From a checkpoint of a small transformer trained on Wikipedia: 5.47M parameters.
MLP neurons of a small language model. Each row is named by its layer, matrix (down: output weights) and neuron, and shows model dimensions 0-159. Each number is 128 + 32 x the weight over its row's rms, rounded and kept within 0 to 255. Numbers have three digits each.
After each neuron's rows, "fires before" lists the tokens most often just after its 100 highest values on Wikipedia text that the model never trained on. A number after a token or word is its count.

L6.down383:153129169083109100137128111162146115119132123119098114081088136175138153150124067097117083118134057124130080139129082080075130169192139118111165131062137117134096185095132130175119080114082108124159113045082086082048133129098174106137137174057115117132093052098124088110070081107129200119165107106120111178167136097123142130128108126080134125167139141084138161103066124127098146121150160087133127129145092159172098111106114172140151103130119141153114141062103084116090118125117065
fires before: "| " 39, ") " 11, "." 11, "} " 8, ". " 4

L10.down307:113115145116173084165168107140141145149096118124144130152156120120173113190083110188146148123110167186071148149130111077136041086162093101103156177131149162106129090085131182124180059109105161174134147150153145212102184142125179128134135124166145166139108168148131138038160162170120159124142130140184160192135126115122150098131078151053113115140150144130126151128124112129170200157127134089148130155180153089081113096147117118134148089120104165117153097193149158121169094146123091
fires before: "of " 58, "is " 4, "in " 4, "to " 4

L11.down82:124152146145148153164151115120134120123103139172086139146156058127136127101118119132108155122168093109048119094098095255135138154177128170132126125157057179126135143152072095126137144110099148157112153145127138137106038158123159112137111128119124140130137160093110086133145130173108128159148152102121118149112086131089159136192116171105124120189113129135127105159169141137122119128163130123099101126096160072141114106219114167112131098111119108157095000118174101119132113162112140
fires before: "of " 33, "in " 7, "to " 6, "for " 6, "and " 5, "on " 4

L10.down610:176184119153105099085175105124085137134153115148150146133135124164113163170169172127155115142183157134184150139146145075125149153174086124145092153056203131153131070135090139136169111090128144111161082160171145153117146082161082107121074092105103128150119080107115130102132125168203112129129140120150130106142061101126141069219169104099119144213159135152100088163105130160120170094112149110099116101134102150103188114151131159125121091094103155098180189147144122163081141117176073
fires before: ", " 48, "8 " 9, "9" 4

L11.down343:102094176177115135157138100108197107139196175085114153093133123116092158088147082162169106107103108179085112126157132178120148182080147145107186118144146154110118182146114101117182159158129115097124193139175087129143137161135100148130147145105104150096047166095054127160184119154090155123170158167131155163143118102113144155078095138132138111143124143135121128128156137119137092118171122125158130094050087101116156181183165139163068169117133092161107082111171098128100107129188049
fires before: "\n" 46, "; " 15, "\n\n" 6, ")" 4

L8.down110:141134097043158090119059140094184089111153115110052122086131128121110172112176112140141096074102146129153109132146124160143082114172082108121173066163089110159099095122079136142115169145125143164131103148156151145183078140081125136179162195107132152126150100091067130104063076134189112084127134151139082101130120147127101134220075179157127162174174157174186114134140110125112112146131073187089089122129138111124093123100146121134099145118112131137149161131163150099180166119107106
fires before: "-" 24, ", " 11, "." 8, ". " 7, "'" 7, "ec" 6

L7.down495:111105114164134121171137090077134102073115091102136143148138100130105096113162125204106095193174170096096130132083123209128162165098085114114146110116126143109162152105120128120176104161113208116092143132110151105123070140117062148107154079116100138133169109200092153068140116154103070065116110163216156097099116109130100138095152127111113172159190124123079151120105111129152193156105106161155116140129144141086166211163187103164074125115140134133127167139103087140098120115143131
fires before: "\n\n" 54, " " 5, "she " 5, "\n" 5, "the " 4

L4.down420:149106103115143113120163171119108177128146080116114156099062096103135088171152155096199132129128131127113165096125145153147161174116110157102095161050138098114179150142163175090145167084126149188136138107109098134142138100069084133114072141105157149095163108118148129107140181127145085160122142133055151108126144136061121082122170148164092133109140083097096160081142128060136082101074106130108104123087156076150177151175115068160085171116136211142133118149198136120168141154075150
fires before: "\n\n" 21, "\n" 15, ", " 9, ". " 8, "\"" 6

L11.down392:188151183141124161129115114141085147111117114126100093177069120117114143114095109108133138179107185141202104122131182133131115166171142126133117109116072176159114134113128163097081125086073124080153097110169133148154109156192074109082136101130166159175132097130101225171108051091075204127142167104118104139091094114127165140130129129101099086194123114099117106157109137139139137101116092139159138168121157184132137136121133123181122188140141084188148177098140103096128069095159085
fires before: "- " 39, "/ " 16, "\n" 11, "; " 7, "| " 7

L9.down127:134140185157184181084087150104178107148133126125118155157131144090133171149115093159152110155119157122098105143144108252110083138166123143110042151126109072111118119181123138147151133146133073126113073160087094132102205113203079108089189164136093186111153197147117100156158152152126155133164145107141141121179146151121129093126186109182101071139111153133187169140084128099153128111127114134093109187125131150159114124182128096145106108107082174140141131129163148159122150122163109
fires before: "\n\n" 33, "\n" 16, " " 8, ", " 6, ") " 6, ". " 6

L9.down81:173091116146190162127101129145158157136179147121114159117145156076161176070124163088166126149124118147176170100107129111097096180133164171162115100124132122143146112161125122101166076136194220108075207086076147101166107144152111157134139121108118167108131174131126178104176118181129126143172137128102134143079117133109104140180106121150171169100127147147083169113133120097135121207073065055137087105077069091140186149153116160128093122108108101106163134140117146114135094116149067
fires before: "\n" 95, "\n\n" 5

L8.down550:154094084085099096143069141129127082116108109139136115123159188110098135144186145150108164115116108083099198068124114079100138065103144125144181088078159087121133135173145132134066051184115104152101139112135101097095159144139148107167135130123091145189132136080158143163136131106088168090106096141163117099105134216094162158094131082140128140153204104133177122124197109115130129105125139164180082138115068079154141202097156146148157106124147089155100138159161160108122177125154127
fires before: ". " 32, "p" 16, "′" 15, "t" 4, "(" 4, "| " 4

L8.down176:063100136100117124124068073161164112135168075139096151166182099142176182104161133117113143140178084108120137105174184207150109097199138120096147094122060145160159160148140169114106112112124117170160118151158157180138175146146112125162115100151109101183131154160134148178121135144094148121154104163122144114190194101123105189097168161099163081118092134172097079115143140126188132135154142146104100169175098149117107122169156149150165119089092106098119124171148148142136192099193082
fires before: ", " 21, "/ " 15, "'" 10, "atic" 7, ". " 7

L9.down639:096107154124161116173143105087124125157120121107128142173153175117177151141113151199127078127147143122121115145147158156113141112152119167154123138137129130154099092175119165115189055106118153149124123060097083118097082125104132126189222119044102111107080133161097121119089104060102156098091143146120127090158125216082066201102153174111128123128194118110115164200106114169117123140132105150129126068131128149112090110111108141122104105128116117113145156133145114074145179122223102
fires before: "e " 31, "t " 6, "s " 5, "es " 4, "ate " 4, "op " 4

L4.down151:114110094160142134146107130155103138182184168157092115159180145129116158109148159104105129153131144173179115191111123128088066074119128123100109091173128161114095134167154068091116112079134078118122147095091084125142119117149122089167110118075156072125086132183076160067147137093151169141149170154158134142115078106156124112131073094163186048118103181148112060091151128149100141109098106131068147175177166111131120141179147089085164134157162108104182100165154158107106157153162083
fires before: "\n" 34, "\n\n" 28, "| " 9, "e" 8

L7.down558:130200134117127109081123117102148082179180177163085135044149128106111202155120125053156183118134080158172128123103168059103068079081110145156135108106118128125127108163092137165142118148115123069125081137087133146085145130083152115128083202129142145166151115119161094107091196102109150173115130118143148112069141185087113154154118083140155156093107113120121146137131180149177102154177120080144086189147111121129136092099135134104159111161146099104162139126172185095180135147114107
fires before: "\n" 46, "| " 24, "\n\n" 6

L3.down85:102097132139142139114124122104140080143166115059127161096117102130125130212214104164097157147081061096103161101156061165101155148115139129132070158112115135108171103177085112130141049112147045164156123087158042143113102148111097163183120127127144127085167153118143151191132074106118094110115148131110163126173159125154111139112220150087125151083138149173122130053110163158128140107110113108115152114099125116127113135138123148097136197130134154090131133102198156121102159162140151
fires before: ", " 31, ". " 12, ": " 11, "." 9, "\n\n" 7

L7.down417:133127091169133181115082118108114084169168164132137124173145087110113123157166123127137057172100105071182153164122174112099069087122109132149129117187151086135174119136087103102124064154093123153116145142100113143175080133085145102140111166105117107095111119120133156083133186148171088092131123095085204114118120139127180192135151118116133120099121074089137103171175113085157088174122039157104172123126127110105105128163083138107163087165132111139193076107094111155200147119136080
fires before: "\n" 28, "\n\n" 16, "ter " 12, "p" 4

L9.down49:083139182226138136113127148118086127195123116083082214151163099191091140141115139121154167179179155120068132091166126062164112117112128137118108140119092167120105140123142052088094096155143138068100141151113115173160092128116152161100084104094121159171119157097082072151099155148112149121089125080127160140063087101149126116077084137096131155111178133136126136089130150191112164129144088056121170136118160123109131122188162137122147167152147131117120136084096108140182164150129104
fires before: "2" 21, "\n" 12, "G" 5, "; " 4, ")" 4, "C" 4

L11.down469:144098123178158152111144154067141170113137069118103139164088111119159158106113136187156167098154147140143160138101179201208122166180088113131149180107097171108144106112182162142151113030196106131167125075123102095158162123173122140140122076120143133134099100079152126170177104111137162114117100124152185153079161130132141128157138163143108131142168178153095171117153162169149167158031114130111120149107106138078063167098096139097125153099134130083123117090109125152091131168106150
fires before: "\n" 50, "\n\n" 9

L7.down400:106132126144142130123121102189188132164127207081098150146123077140081125118125106105143104120151094164171184126127134159169125152098145098082095092117098091109135210133113180192192095148108196131100126089131075162171132129157082107068129110154106077131067190180124157139138102193100087190137149086089119137153134129158120156134129065117112168093126135165132139149136093157152112145186153148139133088153071182151138102089199096129131099136131154100106133152138120065127164128123118
fires before: "," 33, "| " 17, "." 17, "(" 13

L11.down602:088103178136186093055099123135090103132127162116097154113166161075107152152149148121051133141125105145086140074129144185092107155152078120120158178143121084076105138111157106126154134105128177105141143131169101114133220167114123142127043145130138162127134148087111088174128167135139107180148123149081136161140104141139131108166151148161150102173100130181075172127181063100162112160149072120119106100090120121156138111219087116113077076086159139163127118131088067125145140145131089
fires before: "\n" 64, ":" 20, "\n\n" 5, "″" 4

L4.down620:157053153097172082142113113122135107119107119084182125124121127152115176153125126130138137116108161065107044152169072184085074186182075093136146146130194126150133078144183127101120146122197074100130105057082109136097127166165136119152116124082098122116106115095081174125147110108147159135074092115162144117136161110154148087136128067127071138075096122130126146103141132180134174162115157175115146111160160154102130094151183153090106149137185079119109191105123134150135139065144127
fires before: "\n" 33, "s " 18, "\n\n" 18, "t " 6

L11.down502:169100159143107164146158174171159131151050181149216156115103139146163114159138105108104203153072099138110156106136169126033118132127080190155116208102099183119114113106117163166102145084165113135118097149119118105091132114089167103148101162106097110175154112122123122093107129114122204099076127116202158163145079116111164095113109100189115090128111120103101151165125119125124136088087102097155122083168157106112162114131170145102079138074099083128168133158092101139112105145129101
fires before: "as " 42, "by " 22, "and " 6, "for " 4

L6.down359:113150127112071172088021180103113097097159161129210123139132069103130149091170120208103168111129150141140152093147112179097152100140151151197125128110139082161119144103097125191102130128133160107102159149151135080088149182075073124103143152151110153119134145149089137110105131158089146104140112148135107153198111167094064112154111141114141158135128158142144141191106072154129182158117166124170120164187163148071163147109121079125129095122083119136082139121110107160093078082137089
fires before: "\n" 26, "|" 12, " " 10, "| " 7, "–" 4

L7.down39:078126133112137073083144135181178124150111139122164108152109136145171107094137130128152099165145139089119134143145089092162123094169095183126131048126066167162122129083129173153128113077091119124091093203145164189182142128193104179176156105142108106179145145089150176115171083082100145153136106124100173168122150072112103201095095144154171128144149172155094101138098135148153174195092111117145079142077114116114121129140119127126157162064144167110125157135106160179070090118121154
fires before: "s " 26, ", " 16, ". " 9, "ed " 7, "." 6, "\n\n" 4

L6.down145:132087188116163090160145155104179167089139187131134126159135128079141152156129131109157122148131090119146139062105131154149135129106139150157068136119097168087139094132107169184158141166137080142159155109120131195146106150095124132134118120216137121107116150116156117148112100110153134150131134086151102154057168184095119132075110103160127172175160113173113133150042166118083148057140171150122056154094085101077105097173170097173130088120088194149114117150137144126164191146139188
fires before: ", " 31, ". " 21, "-" 15, "." 6

L8.down227:116097109159108186153160160147089161105164169074130125123149138139099163101129133072175149145192066183153137078107139102115086113112132128188154086151056088155145090138093139197128139140172187113186118169107111134163138128122115138094118115120110164132107107146128155092099181165134105083182149145139115108080134178096160103219127115162186094140079160147116121165073114157143125179171111118117139182121104135073157106110155137137084065092101140097174142149127123082107104084134085
fires before: "\n" 98

L4.down301:080086198134083072173142118082110131142171116168115148132107176136130112180105149100184132125159154129095149147139120073100116129153121172109123179159131165147134161089175143179210162146135025139135114095162135132139140123176067108088102153108143094171121146122076170142156076160120132173082170132135131085158078133071130159146124110196097206144114148102118102120101113077157163125135161115092090096118131117146133120171091114090138094123139147141086162127121110133085146183070171
fires before: ", " 26, ". " 14, "gr" 7, "\n" 7, "'" 4

L10.down507:108077154109118120089176120104100143165157137124144109169121059091111109133055104136134104154150120136140131122121080120157141217109169143146082134136101081145164133149081081144136136151152128120094112116148094152144182155117095137126160147091118178143102109115093133129177157194141140144050117069114201135146169117140104135088137100065177166193118140186135128187106147154149112143119132157088141065144155117056147086149091133050138177130146106087148087106122130106091069137194132
fires before: "ing " 20, "er" 14, "ed " 14, "ing" 10, "er " 9

L10.down519:084131121130105147100157192115102111134165148096136131152184097150137127082097073165102107085100128082132172235133165165153121156129060105125131122128103119135153145173161101125127098128073104171147128095137156094187144176144076115136138162085159098121122126124139133160141144102113169124100060120088130162118161145109135121173103149197123193173134120152092126134145093088084178145115073096074082201128096099076110094108078165086173136180149115082128164125088135120093087150093141
fires before: ", " 29, ". " 15, "′" 12, "is " 8, ") " 4, "." 4

L8.down485:161135086130130160118158143160141204115120194153056118170114186148150105108124174121138147136129098122141142173160141157165131110167172148071082103194108135146112169150068123197109064133151114085071133130136076125143106105138125105137148120113158098145133108124073107170159076093163127172128094133161189137102088117137134069097141097108166128118115109137150162145098191116125145083106174092101080067182116159138086085094046176122083105131105147098147127108110168099169145112147084
fires before: "\n" 32, "\n\n" 19, "vi" 6

L4.down220:127076145033129098139154049167121092129147139111075157167151120109089131073151137135155102106150141127174086121169091113185157111143095113204103175142119127173156104132179131150171107119125129103119117117118124090188017143187131173139170142118094128087120119150141155101151108162128111115107106145176129135094156139114066188110163120129071129161115121128169200159169081178152164061142153120121147111109141140122148130061156156090104166151169127114154116090095114146101143109128172
fires before: "\n\n" 45, "He " 17, "of " 6, "(" 5, " " 4

L8.down97:122131135170144156155131101085092052151099203124167088119066117117183171121108132174109139097109154173118123170102127155094177172141112094140148129079071105078138132156150081127102137120159125123123156086173110131173149108147093127109151110112155165093106114125154081211111156079124203094129141127120186063139136101090137155118114081068100162203140090138107131163082131129075166168145140134128155158116099104058117145151148092197150114129153119168118130134111083078139139101177096
fires before: "ed " 29, "ing " 8, "ed" 6, ". " 6, "-" 5

L9.down174:194174093176084109115181133117159144146066090118090093156152156118117134108171140141119097136158188159076149125176123159111141173176140113133163139148143053171170114138069082114078151124163101157099146060128125158158145127145076150167140141119122129143078108165085179162142138146163093145109137130086202144085147106091076136121095096100119178139126185156116132112088131182077149144077142131149120165133087123123170170095119076093127164097096138087088052141108132130106135186149095
fires before: "ed " 50, "ing " 15, "ed" 9, "es " 5, "s " 4

L11.down508:085181093131110139099115067087126163109154117118166102141105096150190147160159109119170124128151080100084080126124103123096119133189141143091117132143160145077036105110158100088136106146147133125126114166153104191129107200125092092118102124160109204149103057125171098179142190119091129109123114142108089159158147090145139164117131093176138112136107075160112125159148147140161211166129111106145156075072117088157154143066128132078121072140084115135173076090111088124176147139102125
fires before: "tion " 16, "tion" 16, "ted " 10, "tions " 9, "tive " 6, "tions" 6

L11.down385:108092096073129141083151079082088138156175148120121143162160059089099143142089132126129139084135097132115116103066120000100181104163166130101064154133147177180160156106139161129132148153120119115164153092158132106155088086122165138143193123144102122119142120161126069108138075145104132132159107126119147084166125133121151129116188158120097185081043113069090082104119164113151138098149143123149178156169154123148140085128160099159125127131137112166150117153084122126106143142067117
fires before: "| " 43, "9 " 8, "ST" 6, "8" 5

L3.down193:137144161134146155156125202155129103110150139157113067148123127089137116146130118158217122125079180151134119090165119210138150096161147108131121168092136126206123071138127085131152105168149143188068102160144112098118123150114141078080115204129113132060090110171103128139139118124098126165114084038190125094131136139099149115074116117135124159175112142132132128111133136085119147137054131117074114168093133123107102109112163087116176104196120145127078106120082127169114175112069175
fires before: "| " 43, "|" 20, "(" 9

L10.down236:149117166108166144166094101100127106130128084122170137173132128097147114140051099126082184151132112104084074090121097066131096189114112171102117093171154141099097147100209125117061109164085170147122141124167152138101126156128151128071140116139167132095126147115089141153097120072217054163192149109174058105156144142149169138113136151159130109145158079145100150096103134173159187091109095144107108114139110100080135105175092109183150159131149169151116105081184140136174129128107118
fires before: ", " 53, ". " 6, "." 4

L3.down483:058148157115157121101169153130135134141133105064135114135110150073153167164112150150160144147104093175154185123169111087148178154145103116107084144108138197184118147168148121174110147111095168122168154159104109117096173087127139115147120108117126144156041131067164086158132137135096142090116167196069161145124085154175181159100149105113129169142117109114131099119161145181156169143097167115168173110138127170114120177099157153175099137084108158058122137089125152113141070079055076
fires before: "\n" 34, "ar " 11, "\n\n" 9, "; " 5

L6.down464:140160109111077129129170155112069121190185111191083126206067111105176118130106148127140115112141130153094187095171131158154099098135158165147159132114112166124086142108100113158105142152151124104118117124133113106138145154097107146124155115058131116177100177077104210107130150105132182137105153127095125126143070126139118076147120132151073110136109134138150192111125116073134163093082111156105127090109115091154149056067136153086200113201127108128189111128208085157156177116123128
fires before: "==" 30, ": " 16, "\n" 8

L9.down35:127123189099132146118074068151080103112104153129172084134102104125121092122111071147107137100133114059077085124092083149082189111087142135145153131140145110094135127110147202094144152136121143168137089146125144140135106070100125143104149177153123142093187125120136139081076136149165096128171117108125169143059115107066128171089041089173122072124142079191106133059129115091143114154097126071096120124080113129113152129075153126175173157107162172169112117129142085087145116096079092
fires before: "| " 37, "\n" 11, "id" 4, ". " 4, ", " 4

L8.down66:157135108097144121099118141137056133138165086111085163166120084097111116111085097155084128152144106132204141088103139140095208175102111141119096083108083146084163160167185143113104107101161149143092130097098139115127126156184127120118104093075166155150102120122120184082135117126127153120151104115125183157089158141138133149171101116117190100085152157088138139155131150091160213159094092150172110119056111143085124133158083159174132130169137117117099157166159080088102023165149162
fires before: "\n" 90, "\n\n" 4

L10.down416:108112155056097070129122102156120057142148106130123172178137106199131187133145128041175099173150127164114101139135120146087116135111136135124137131137114175158151093190157170125155085001087116126114101110155163181103125110158094153135157128160069107068087141121106130117188103152117106165189096140168142092095107147111153129128123118135203101146110135060155114114108163170113173139115126153123111172101138125099114154140138158106142111103151145087131106167143098113099080136050136
fires before: "201" 21, "200" 15, "202" 14, "| " 10, "199" 7, "197" 6

L8.down595:105197147187163145115129111153146126127125143147121158140120188080107171100169107133126182136156071159083102208102135131090168163136129151122084164159163103164143100124100081164106189165151104161050110201131151118145104079094191137134133172131130115128091179155115141170106062127092131068138083182118098107126067073174124114099105092105174138128122135127118068136056104113115152147089134116138176135130162102112157119124159112169157123106080109115176125087138065104113118116115152
fires before: "| " 56, "\n" 6, "on " 4

L3.down61:145105161123119159142127124159087172095150156128154164152157108163119109119132135123181131106173114163126150184136125138170207164087118134145138160106110112154123155127147113096146166130119078173130170129150131158166127127113088119155137200129173146100207107133133091120204155173082109134136132116188097157134116163119107176204188049133149176161101174121141121131093120101116147091032116205115144201094120106135107144150113101083128103112140145151143073171077088138115155134065112
fires before: ", " 44, "201" 13, "200" 6

L8.down212:135184137106147118145129152185109186094105145127167127164062124193083168149132130115093138129088137136121080152106127137135055113158127148135160145131088134139178135142099129142050095187117182094150144147132096133161120169177149123145111101131119145103124105124122149103088181139136140108034079067090045127127123128150138114124105109102151086138112096125137128172173193122173087132142101064127151097077197124169172122100137107122145144066100060107148106116087126181069120088105141
fires before: "to " 26, "by " 16, "as " 8, "in " 5

L3.down255:091145110105139125105118162118096145118142116102087148100078115119093191162122160162124135115097072156115106171112109153140090040112138132107118090169102172137109119136158184126142091094122131090106181120123147119083199155154142137144085158114091178115123171136124152071124192127136121095141147039130136216056138067119060177103150136119126120084161146145171136085071102123109082157126113110142135127115119039140131122136180157206130130130145130112161178143173089157108152126156117
fires before: "\n" 55, "\n\n" 43

L4.down236:090123132098109121131158205155124085150100120177107115079140159146126111106125105159137068105161106103150133119160112198120165129175142143107070140111067152151139132097106129150149129121148085147131113114117093144182103174134123112126110185092119114150151158179129098176083145120075130129128105126144154102185126155123096115186147099102097139200116159150146065113095077147082145188123132130104113102120156160132106081196220152132117089150160112186062101110043085056115170111136114
fires before: "| " 36, "/ " 8, "(" 7

L8.down119:108114139142154069144177121160082139106132133139103108100202096101100126177131066155129105194152108190061127158131086165101121170129100100113132130135144183106124135063144111137131156158100091064081177174103149158188183110132090146093093129164134103194167157216146099102202124149117138101152156125122172158086103108141131142119052140092132167081115170138091100135102112143134170141067165154130115164120140126106116135155078075111116166137124118142088143146146096149187136135139092
fires before: ", " 34, ". " 23, "." 11, "\n\n" 6

L3.down534:125153168165142182126127085148118145125191084140128177118144151164173141135114105109157136086139127144131121092175113169116154122145127160108128187145122114077090133141120043133125141143164117166094115146066124208160114146132153164121134112119166149189131134055115138196161124071147162158127116082078141109127134142132136114121119117127120188159131114121040117181097156089159111088100126115072132099038117109127127101117115112050109154099110166135059097147189155182149170175116167
fires before: ", " 24, ". " 16, "." 8, "ed " 6, "es " 5, "==" 4

L6.down182:121195160105164112088056152101089139125150085182137151093089137074093164120088121151137160159127158098153114146140123138117148072199127133133140162102095073132171136116153120074110123112109220124113147120195151103095167169092145129131113157106091122078158089178089143072092160123085125071204113152131107152151076155108106095103110099133159123145177134154129161148097086121135128150117185136169128141131145112142121152170110097108125099139110203117104149128103172214071067111118122
fires before: "\n" 33, "|" 15, "." 7, "1 " 5, "| " 4, "," 4

L3.down140:131150097154095140153157140093068138081170077137155115134105121125133188119082178137123146118095178084150095080138117138069145088121080091158144160103102108132099128104111187161091061133157138176093195092089140092132130172138079095117057134099163128131146131119124160148151175174076155181080113206111163140149153143123098141137173085088132097138128108152193090120157133151133202115065157138161128085108098126077104139142126117167107141138123139154142096166137170129155183108175071
fires before: "\n" 32, "ate " 11, "ed" 6, "ing " 4

L8.down362:116140119186174149168181115098132106125141140123173203155127133135136119131099122064125119170169068087103152148084097072126124048156110151113117145152143101139091147073136162118128173142162141134109112168163132069150119081138136121206139116167149126145110118137153161162120169139118161060142107135130194096072128064115183121124123107120189142082186142079117064204121133099138180164152125100099160116173131125150175109143163140081119146130166062152147077153113098121092149094139105
fires before: "| " 52, "ord " 7, "tion " 6

L4.down517:114149130132126123173113110161135134126169089126162128106126089114130157066122120124147147137117111105121166209160056168086132147106068091152100126117105135131122111134139181148151144121150167135107083154102132170198129200082121071116146114144098121181128119143111132156164094110165098119171065106096166150063157158067116119107115167145145107112127129153096084131117152140090092168118116166095207124087189104151115062126121091129111095062219184066082158154132173153128101152146112
fires before: "s " 36, "t " 14, ") " 5, ", " 5

L8.down587:144139129153091176056125147118138137159113175142148149100143073111097130154132117096160111118137134143114119168123168172153113172132113209083126126110085185180119127070109090095099132119149172129113060042090131152194111210160120114124167161158128143088105117172098206136106143135107086118135094133162134073116167112137118145140112112165140129086134156089107090163139112173174167111145085104150069135118184163179082131099123118135141101194122116144090172103116067086117126093117070
fires before: ", " 17, ". " 13, ") " 8, "), " 8, "." 7, "in " 6

L3.down239:168101111199155104102087097095146139136151121099095148170147137109150109116110128124136135149151157081125139106118122108123186213098110173116170154082073122149114106173109168105142150130176108135112179107052092112194122123128116108154083095094119086094025115097097165158124120086123102175118094159120137125131115150079151169079158079164135175110124153085152092130100122156201151074059107163146062139061174099114139138149144140153107134107166121130130128179185110099136158100120111
fires before: "\n" 70, "\n\n" 27

L6.down474:183102150102086123173107106104212199158160116122088169162180108132161168107143115154144139173119129118084106151133130173108073111155050154162123132115166151170104094106135108107181106165119066102168166176103126212142158119165143074149146115120129055134121097116160174156130110092106134173132101095159138103115077099134119134100109168151162141118110115119129099073125142105124121116074137116105103129139139129160172078219190156098136104146178168091155130094133185160096115127162099
fires before: ", " 26, "s " 18, "." 4, "are " 4, ". " 4, "en " 4

L11.down208:169157167133140149174138101147130115147103119085179120130106161158189097109061173128155140112159148151102186115160172170145101093164120123146209158142126131110101136145091099142168113121067190076136129204146161078111124107154099172089146135128059124142136161145129195077204144170097102138126177182157138172099116133121132141141114152132166095108106167126113154133070139158088169126123089156151124107051108142095120165133122134142176094130173203165134105130108154102125058129158140
fires before: "′" 18, "us " 17, "o " 10, "op" 5

L10.down403:105076120093192138123113152146136121116149113148088148117077117095102099118142152132114182147110157191136147154133096182138079136152080083166169178176136135117131199207091118179168122141141095149096156100109062117158123098096125107191189136151061081193096102160079178114150118160135175121143113123143108111121132110188108069153145113138129126133122136150126131160189137128162072138132148171134125099055094059159128095174087120106084148152106165169113107157124167172114148130109098
fires before: ", " 47, "\n" 16, ". " 7, "; " 5, "." 4, ") " 4

L11.down353:095150100180126137160120113137179190174083128158189144170175183126149122141108155117131116206176170142140096127106146030130106175093127150153118077138093098167174163129114141082165134109110154139122104165088180171151058174176169111106121134129156095159085125151092092102113142063130108112157129141125101115145139145066132129145123107112166172111099067113164110134098114154196078110147132139124134171072138136111100051096125099124078166180139079114139162130092137126080131116141109
fires before: ". " 37, "., " 5, "." 5, "8" 4

L10.down464:117127106138103129208103162108132147135156151118147148109126083113126102145171080121132127178156137174171102102100117101065187041091078132142131150129107182124112148120127159125138152093149138096125108098074087120140070187119174109146137076110116124135042099157155084119134105145180116147173151103108112083111083150104088185128125100078134109167153139101144127174083089141155123098099127176103115143123160152170129195161133119125132072135088099103177073129125097040175195112112103
fires before: "to " 16, "by " 12, "in " 9, "s " 5, "t " 4, "with " 4

L11.down495:162138143179113145112146115161075139157132058078155104086105194073076130103174123174096151085202108130150112154143162138142148180123137055119156156111196128102209107092137078086098159100174158114079093143149119097086160132180122162169135171123154120128048129114146129202127100105185108161130110139119114127169131108127097131142092130109077104135153111159096149080114087103118137146080055180117099090122125094094140161137128148139128130102091123140104102102088165120121118139064118
fires before: "ed " 33, "ed" 10, "ated " 8, "s " 5, "es " 4, "ing " 4

L10.down306:149178117175188139092145098087063134164150162116087112162114137134163139121093152122126135128083120175101139118114122201116078080143143119163066063149102110126179114127173178127073129158083122104149107170200162093139141090158215150125114180145135154157149071112152140167162122135162105070161105178102102072121135132179169137129119127124080117096114102193085114139150107129161135139216145142186145098078130124131096114160153122104105158111142122144178160110111130127140132127114208
fires before: "\n" 42, "°" 9, "\n\n" 5, "\n  " 4, "W " 4

L11.down553:140114115122128155166163176113161173119095144112133092146115145145125172119125158118112120129117143141000103100185103255111109091087154109177144142097099119137108095149084101148114085123149141131140089140157092182078067134137112113171108176104089127145103142101126148219161080086110190113093111126117096099141102143140119074104113095132056161145095121098098141140131122149129099144106108162120143085117123142161152132179114094137159144136118099125124035157128149108119147131151100
fires before: "and " 17, "by " 13, "in " 11, "on " 8, "to " 8, "of " 4

L9.down378:105101126082165171090105156121158143081106143163123126104147059058117156074065099110087095143165167170170084135135113052156167100109155170105104105133147117121136121180186171167155107088138190091141071106103128100164125121121155110170135143108194068160100138110106184078105160141127145140154096159162134128082134117136114074132126100159178101102121112120105131151111186131081118159149146120143069137073105135097139125087159152147137181081082127093164192158110081103138121106163083
fires before: ". " 25, "\n\n" 25, "- " 18, ": " 14, "6" 4

L10.down91:109126078170108123141115128176074086116116125171139175106092144144112120130094108131116162156126134144150096064118158174080116190123112066055140200134137076177167113156078140080132158138118139134148185078155126099180147121120136115155091121097141095123147211152113123134116146090145125141135115139099163090197155117179134151114168114102107074098122070117116129128091139128126150092139159171073170061114120147080107115163121098035093165105116124150150104166144137122100214132150080
fires before: "e " 23, "ed " 10, "es " 10, "ed" 7, "ing " 4, "e" 4

L11.down536:104146184118160155112091116100121203115107170127086171123133111133087122182150122146122142083173192135179080137088179090079153130117102111151160107130209138136212100087089167107107136130162128164055116170137134160118147155152075127096118130120127109134130168093101106160117135129112086163140114157111085083107137075114170169115095143069106164153174175108173143142103062168114107129143114140147110128079185154105167133119126076047119104178117088150068126084179117143137127130143110
fires before: ", " 24, ". " 22, ": " 14, "." 12